{
  "num_hidden_layers": 8,
  "hidden_size": 384,
  "extras": ["capped logits"],
  "init_std_up": 0.0282,
  "beta2": 0.95,
  "lr_head": 0.0102,
  "max_grad_norm": 2.0,
  "schedule": "wsd",
  "train_tokens": 320500000
}
MLP neurons of a small language model. Each row is named by its layer, matrix (up: input weights) and neuron, and shows model dimensions 256-383. Each number is 128 + 24 x the weight over its row's rms, rounded and kept within 0 to 255. Numbers have three digits each.
A block is one neuron, or neurons of one layer that tend to fire together. After each block is what it responds to, as a language model described it from the Wikipedia text at the highest values.

L4.up415:101094115148104111126145073145108103099114105134099123089110140114168054116126109089202090117129107112128142151163107083109157135147122134162113099133100085169100111116126116109141140140106130154114172166152127141100127121109145070173082128145129130119134171123114122107142132139124131112129102135131131137153134154104132147123104160176095124130130098147124093182082120078137133169124
L4.up498:125102172126110105145125180130154096097097088125112147123107095139110131143153114153159153140127088144082143141110132135139138090129158135147138128097080116154130127112171116102184102104123129119118132112177113150178134115096102142128137168176109128129150121105098143144145090144114122135136167147129110156152139124099090133123132175112133119144174078139106125133131150102138103075134
L4.up645:112135109099171157119151075112115112155123098126121112132146129114195124113129117125099121181099092142143172135092113094118143123143121129125136115144116116202118145152114090111128149114087154107080125145103114082135098104098134090140058083130139119145122112151158117113158132149120127097128150126143140110156118091130125124144114139128137141163161117123120128162149110142170112114117
L4.up796:138111108128108121145139072128084129109141139126136113121132140126152098114125121132115130109087090116159119170089126109100127118108113100122118123105100121150147156115158132129141147134162100130127154150135131121150106125090119131131107146094109125122142124104095117127108144141127130147146156157147157129155132123066113188159134071092108156137148089085088149152112079103126146095109
L4.up1082:104130135138153132113178103127103079085112132135093129077106131121205075078117124110135098127134078137146157112146134107124157168161126102186103093121114092157116116121124090136077133203101085128095182139115110157124137081128119123173111147121129129159140166123116164162148101104151136132152120124156138135186144107129153163130107123137135112137114146129116147139127121106149117129104
L4.up1268:084115165143131123127142156146117122108124134135121140125146131121150139130123089142144111090096136123124119140134154127133096133124119154155117141124108127126126150086152095127166097200107116142133168164149108150119145092110090144148113120144088111146112139118077157125070110118149140200130163161160127091171121111094125123151138147118169139135087108113108099153153111096139130116100
L4.up1435:137141144122144168158117140164138121117141092136118149132139154126108130135156134115145128131092092108135100129093122124124130139118169127150101130129149172140122122133156098134127111118171148120122150155128133164155127112154104110158094139116088127154165185123126109119108121149128128218136167143101118120111108117101109143106124088106141164148137114142122093154112111091144144168115
L4.up1516:122148112106138162143144088159088115137112153136113137108113130105127075122148154101155101126122085170178158132123084091118142162150164114099136131113105115174101143122164128127124119113138112149103130152108141149134091123134134096159112140124112135103137191143105107129147120167147126139155129144122138092150132106115183164127110127113118153147112155119102149151132105101165136109139
Responds to: Word-initial letter D. Tokens that are a lone D or d opening a word, often fused with preceding punctuation, such as D|aewoo, D|iscovery, self-d|etermination.

L4.up14:126073101112137140146152115146131104143151099133158144133159151151117110116137128135132119106129120095114167139146121103145143146121118141121133144136152102107109100135129106114175112135144156116133149156130167099131157109105152095119145144161175138114150121166115112129122130131095072118141126089124129120125151136115146147137148145105082104113097108146137123120120102149142110108137
L4.up48:115112124149145139115143070124136098130122114176116091125171162109145125093129116112134087112139105116127181158144164114132152131115103099141123112089154061141121080186141131102124102150112119115175131129134146144078132111138141119121135134177146144150152180177111134122112123140107050097127107128116115124141174114125146147122151157145067132134071136110115117107123145124147114138135
L4.up621:106131158136173103102131125117113140189130137144136134146068183137126137122102109121136138123130112115099119115172082146152176131151155102109128136152154104136084069129143150136099101153098130099108114123095143122125186086133140106136143162132099153125140160146124116071136149134119126105114095123141136107120151111121106106113159114127130140107133136113157113142131142138119148099132
L4.up788:135114100117158123090164129106093140097116095161118124124113185151135117125120122151126138176140152125136162137117136144150140153097129167133153132119151123173119115121138129134118137153154149101100149149135152139119186141156149111110114108143173139092122117120111165143106138092151128125134137116119168140110131109137149128097129138144083168132072160083144087118133119152110140116122
L4.up862:096120170134126129153099148127152096160097139164128139129138171144134123122110099111128138157138098125103124147094128128148135163072144106137154123121128130179130113167124141094121074143128149099143152141107162114143166116153108133138154092163126149130112144191124147098109119133146065065139140096094137125141128130093109140149100144117072116092093150153098099127096117145117109164110
L4.up959:099153124178140128146105123116104105107143090114098127149102131131138156141153120103124091155147160154133110118125134156115175183134107130110123115133140100156109128095133117133096145163086136103140107153104123125101174118108138133143094105099126172119101123175149119102107123086126158189135139133135137144130120153156126165123147154104143157135069084137112128093106109105149139088129
L4.up1068:159127143145165110133071115121124073075121151158113126141109113130117099155119125147138144150131157126127122135113120126110112135153102128127122118106119136150071155072142087149125140171099145103137173153147133114134166100094144139161118134137115160140108165130100096126090127114138126146113135157120132118131128147160116148129145110143093137164148108130126163137100149101132125136125
L4.up1099:111110182156169127128113186113137117175075147135105135072092129146121184118162134188128112149108097094063187134126132144112153107169150115139117133147155140174109113105121131125154110108135112130110158137112082153119168077152102121115135135176150127109140131132163206115105152140132091135153107124095104097148146161093104123129129113115125105104093118110132158113109117108107103096133
Responds to: Past participle endings. The -ed/-ated suffix closing past participles, often passive or adjectival and followed by by or in, e.g. distinguished, uneducated, related, induced.

L4.up54:134134169112164148142109110144166121112120124160114132110124120114131078101129127107147137142110132130095164155141142124145122169122144128100148142106137137188125071106153108131183134107152148102129143129115154108167084159119123136103132114158114154073153119105123124113131131141127097149152143112150134140143067092118111121110117117164127103129148145135128116120137128112108081177140
L4.up239:118141114118161114127141149140131088087109170186139119097091108108129095137143101144128121132118083118138119170166096138121154166161193137158120135139150095148129122170161133118133132123108155120108094118134144097139122142149121154097088149062108123119131131157116157104075117164164130128137142112118103167123114131108121145123116152154142109084141123151112147152145145125159103121104
L4.up291:134125149129159115125127107124129096154120104175142144117077134099148125141147132150108113123097110124097148140133134127145133165100164079094110144155135105133151085120196094134130119142114128135123090150128122103187112122109086122122114141113155122158137126182140177113115111166136104177112169158157151130154096112132175123104131122132120162123128066145114126112107139121142108079108
L4.up441:118096117135132129158124132147129104146063156191145101156106130145130130109138128150141114145120115145126160125158151112130133171138136080123115118152111082161124078122163083142105109112111143120109086147153141139182140048096106134119111135128142114139149151161097141107085091159121114136137163141143159112159121119141144108092138122119112171123136097128123125129133122099117088136085
L4.up996:112131130115099131177087104132127124172090156143144111133116128102132133077201129144162130104071092101154149153138119166097126114135132099132128114145076131154127123109123118094129151136135061114142170161113148126164136101129081079070145118153144146118194132135127105089134121112123108170115168116118136132126101117151147124090151117123117117145100136127110100119121097100145084124133
L4.up1127:116165146165108099180111102123105089123106111190101139101067123160140119089159153128139146158121094144169133160118157095132130145097143108170139128088132115171149151127151112118123131134139093122185148154139110080117101108139094078106134139143093130100128077207134162150111164101169113142125137171136134125149093109135145120121102095110085149088111135151148124128113115115114109081137
L4.up1138:086107130184091134166136116171127093117117135171156127143113120122158127136146112136131105113106147163119162167154116121143127132141154144117122122165107081133129055118153137129119111120127108117118067151148141125136118118105115130099117189149110127133171116140096152110090098193113065127147161089141133079123133114098112126145151135111146142122125099120123121131160146120145062130120
L4.up1238:122149142146100138178131132105105119170111116170130125113081126110135165164163116095139100174112100144123124150130086112135142120107096080148094152141133117134101086092163122108155112141136100117140135133102162127141193119094090102097108133071166133118107129132123143117105114157136105172119171107110104108128079143132140104131120113130116141091114144110150117144126136130130112110146
Responds to: Structural line breaks. Newline tokens right after a wikitext table row ending in a pipe or after a section heading like ==Career== or ===Second leg===.

L2.up40:150129122123148151138084139132139137147114119106108099125126166148154137090139139145133118157110110166113156137144104084095120160153149134101138119125150140102088118125150155158127128155124137109117122158149147131129160141165126165147141115132151149154137139116139149092114138142129124136122136102092103112125138125102121131130132129067169162136150175095151172141111128074113123134074
L2.up90:128121088146160131154134151140130113146061149126099104104112153082166136098132107095140091111119089140141110109116121162153152154124121122138168141136122137124133124142149153147145134136122100140116132152118139155128200120126136179140133069156147140103123105184121096122125158144128152129103084112087142118154162118117109113117114178120125129143130132117134131141131120075133118112130
L2.up189:150141143156182118134098134175104103146086103150130130146121130065151122103087127149114125108143172109153178119133164107145125113118174122091155113145137094151160079084128165206102118118128157132097160124127143125110164112182124102108147138159118182137110110146145165133128130122142085129140112121113153132184142146124127138103142162108115128144099136094137120103120159145122112118148
L2.up254:144140119134129108136145152090083132130118127135108142102084177126144168113140120149118131135136152096121146111128135122164162172129127100123143162085150116083104119132134129170142115130111132138114107157138127102105167116137129122158148135149131145111133150161139128121134173083127136094108128118092138157128118109101135132111138131111102156164088192113133109114162153151105100115088
L2.up348:147108119118117165130099171098101136143098149107103100124135126115134128078146130128121094173133102136140127155136144145153140107128131175135175085095124132136079118099174170117134161114167113136109131130154121112149147113117096127134134114134188133131122166109129127144152153136103119150125126145147120110125119112144141131101143117105117125096131139047167145181147134098081117153100
L2.up1209:149130118169120128104089170090098121131112130115111126140138111074099131124107128113114137143135119107158133112103131160108105145143182142118154110096109100097098104093129150153098145139093131059126109148103133144150143147188107157141141128100107138110138136113163102126117128103123099162143101127130146130126167121173126122131151092099103128140103164118122148099123156119143123142126
L2.up1276:146149086135110147144089117111130114120113102126142148137131121100112158103148134123140103117105124125093141116127104126143198161107123113124142135132154119075128150158133109223125108118102142086145133150167133087104159136141131171096116075134127136109127130148153162146109171149116116150128118072109142137141148143110101131134169127106180118134113093114129182111101146128107138139145
L2.up1403:127112092121158114141123134153119117159144135172141128126092137117123091152126142146157103132112140118092167103143133131149119108114133151118147129119135157125109121076120161155126131143131105131106088109103123120183188109178143168111155138156150155109118123119152105154147199089146160148123109128134134105111146135142144136147152113064111108120114146102120178118163121151093157137100
Responds to: Past-participle verb suffixes. Word-final verb suffix pieces ending a multi-token verb, mostly past participles like transl-ated, interpre-ted, sett-led, plus some -ing forms.

L5.up368:092124136147169113120125115113143121141123172122134097050080125127117129110145140108140157163100080146101142132148144142102124164147119122174090072143113139146116137109194092132129136182180114139101147163100117081144118099101132087144052126129135135111078116122135132134123146087161147119127100141081153095119121082079156181100128131153150106127095112166161162175165140118107137176112
Responds to: Split word-initial capital. Single capital letters split off as a word's first piece at line or paragraph starts, after headings, quotes, parentheses or slashes, e.g. M|aurice, D|ecember, C|laudio.

L2.up522:137117153164113119142122128140145142179098112121111099148124144110141175108128133137137130156090134145112131162124137187091149122135146153152171140152113176121076112088170110131147141132122098117082158131186116098166163128080151113133104132128129142114131133126082102099102141116143108132102198135095100125168120131164091137115113151165156170145154102109137112134154138094133125116162
L2.up717:135114117113154143142139120097127133181102126132097127164174125141132081072155121138094132139123078132157091111126081148136103123148088109147128159108125097157123091139160120135166131127113089130061091117139130111167143144120105091112132095147134134117153145123105131109122119111110122186133123090107131154158096128190164125082140119134096150138124104108122115133137110089136090131063
L2.up732:114125123116148144147159133111125114112078160127139110095128145163171131133124106159119096135095096116145097185154160165148116137140126126133150149129106116140113073140153118108131126106095146139119159123155103125203118145126124133143114100165177110121123142144132150121103137172138082173145164093140129093166088093151141127111117130127114143117135101116136115140150119082109148141098
L2.up808:143121168121119151145110142132076141181106145132080103142118113141135123108142145111098070195100102168124118181110111118140158118171108127078137119131120133136110093100169151088113124121161094131105127114137115153164145106106105123109117100156185093126108167120127150114116110146118099163118187114163103112137113125163096108097162145131114127080149125070162105149176123084131084141142
L2.up904:153094156158097161150163131115118146145038140103078110151148096113129149088159126118094137165111104176152126146144138142121142123104143112123165103152160184127091106101160144114142149113118078123087110141123119116150119119115114123090128113140154101094136144115113130114158154117129137110133194129129115133150143151149122155117132139132118167098131114095130100146118131123133100133144
L2.up1082:160069153141137163132147164101114121127069148129097097143133134120179129085140117115123121180149099152126116132089130167102150124126134145126142159129114121127112112107169136107173123131135119131131104112131113160166163140112075164133133123147170125084128142145131144127132142119142117161122147133163091135128134118141118126112111135113124139078145140072126115177155152074111114146107
L2.up1204:143110122120135133151145127106100117177089124154106099139150114115120115121148123096131107122117099156164156134137106136131135131115083138109122121137041166148169095103169138117164132125092089149058119133157153133141129141101128094149133089157145136122164118141106091111089147177114106091123132099122099079133133113157160088104129116154141141139122116100143123139117118116145115105121
L2.up1497:152103135123109168159141132132144109130087139097078087126141132098158101071170137117138108170111104119144152178097111158135172135177112146142136113134143146160101149095203161105151146121139087093088125138127129143136127119144137111119129117141101135132151175090126155130140143142138110161120172145153085100116117103106129149126158114097151140077140137066121126145151108081090084123123
Responds to: Line breaks in structured text. Newline tokens ending rows or items in tables, bulleted infobox lists and headings, e.g. after a "Following station |" cell or "Country: Canada"; weaker on sentence-final periods.

L5.up1132:126113111141159130103115109122117153162116134127135135121083143103117127097169142143140092095138084151135096116150107168127152113151127083140107138105143096136114121105131129134122111103140126081132155188110119094151180120182158152088128114131128168134087171160140138133120132103138119139126148086125131104121131152145109142125129137090101174158106119152128193105160142117142095108127
Responds to: Past participle endings. Final piece of past-tense or past-participle verbs, often after was/were/being, such as -ated in designated, released, died, sold.

L2.up7:118113140135109121147163139159070099132116115139099128113139119143222114094095117128138085144144142171118117184132138143154135116134137168101132138118134158134132129106111123116112137134126150123143152159136128103133133106132092110112120110149091119115171131121151150127143147117119162123134084138152117084183123112117130120145142165109122143109089128139133127142166108126119141082052
L2.up132:130154103113095118128130110130143120108145117118145114131156160139125158138158118094151134162118131130067082156120111118136134092101093134089159122103106119113143126162147140142129124110115144136121176109103149091128122095177128115156121177114112108135104157116139158114135133153139094154113130135109096116115128124123146130113151133132135091137105148123150131136170123133131137114105
L2.up815:122102089124175112126131124141119082086133106153136125104125129092157120141129126064150090128095144133101121139144104124158157149115131075176114157119129118106119130120133124140139138154142096162111143152113135113133177135142135156126128063116142177106099109089120095140129142092164124129115108155125129109150079106117112097156101147126113118139098108141130105120128127135129139134131
L2.up837:139132114120107127144189110141072129086139142137105114135149143094160093114130111065161071192129085158158147129125105108125143134135113144164159120101123136145085136133125144122098153149106108138105154150154129139128134098136081146179119126105104143148132203157120110120159160160106136161118140146120139137148160108109129130138117165120127145114118141095125121156137112085147158102122
L2.up918:150129147146121131113142125119097145118100155118118107111147126092145087110169144101110133142115081147104136184123158195102136156150142143117167128099128095145118143137172149138085150118102129142114096147175125126114122104120108125163123120149118106138158154156105150116086163123135052128121136156116124061150112095111136157162151165123159106125125125105113147146123143063112102130109
L2.up993:103071122163130115129163112143096124125121101147082077150136115061160113134135106095148084180138094149139135155136104148118139134149189122099125102106101145152074116086142141119152148142110112132104127137157102157164158110121130152105123090153103136121164128125121121143176127132111123156145132157116147086206137112095143132123106137099118148118112091114140133168143120110142118119141
L2.up1279:123109147120130120143137138133098116086118144114125105109160102141097125168132129125145071161142121126105134160131095149115135133131125122196141079136099144169155127094191089127110125118095119147144131164126141122108140128117100080109127155124112111112127115123079138122105092156132107119112141147143135152138081102104147116127122144180138128138131104095156111122137117120163077114143
L2.up1327:127122154180111118133115124122114120082154125112103125120129135103144130197162122102139123163135071151153178147134121108076140160130180118106125121164093150107092127069171104144147126148147090141098137121187129101126134135102146074110135093149143143074156113127143142121114108099105104082134133170132129105139109086071182124120124115147120140105132136111147126141146103149120067139153
Responds to: Word-initial capital fragments. Lone capital-letter pieces beginning headings (==Description, ==Design) or inside caps words (NYPD, UKIP), plus unit tokens km, cm, mi.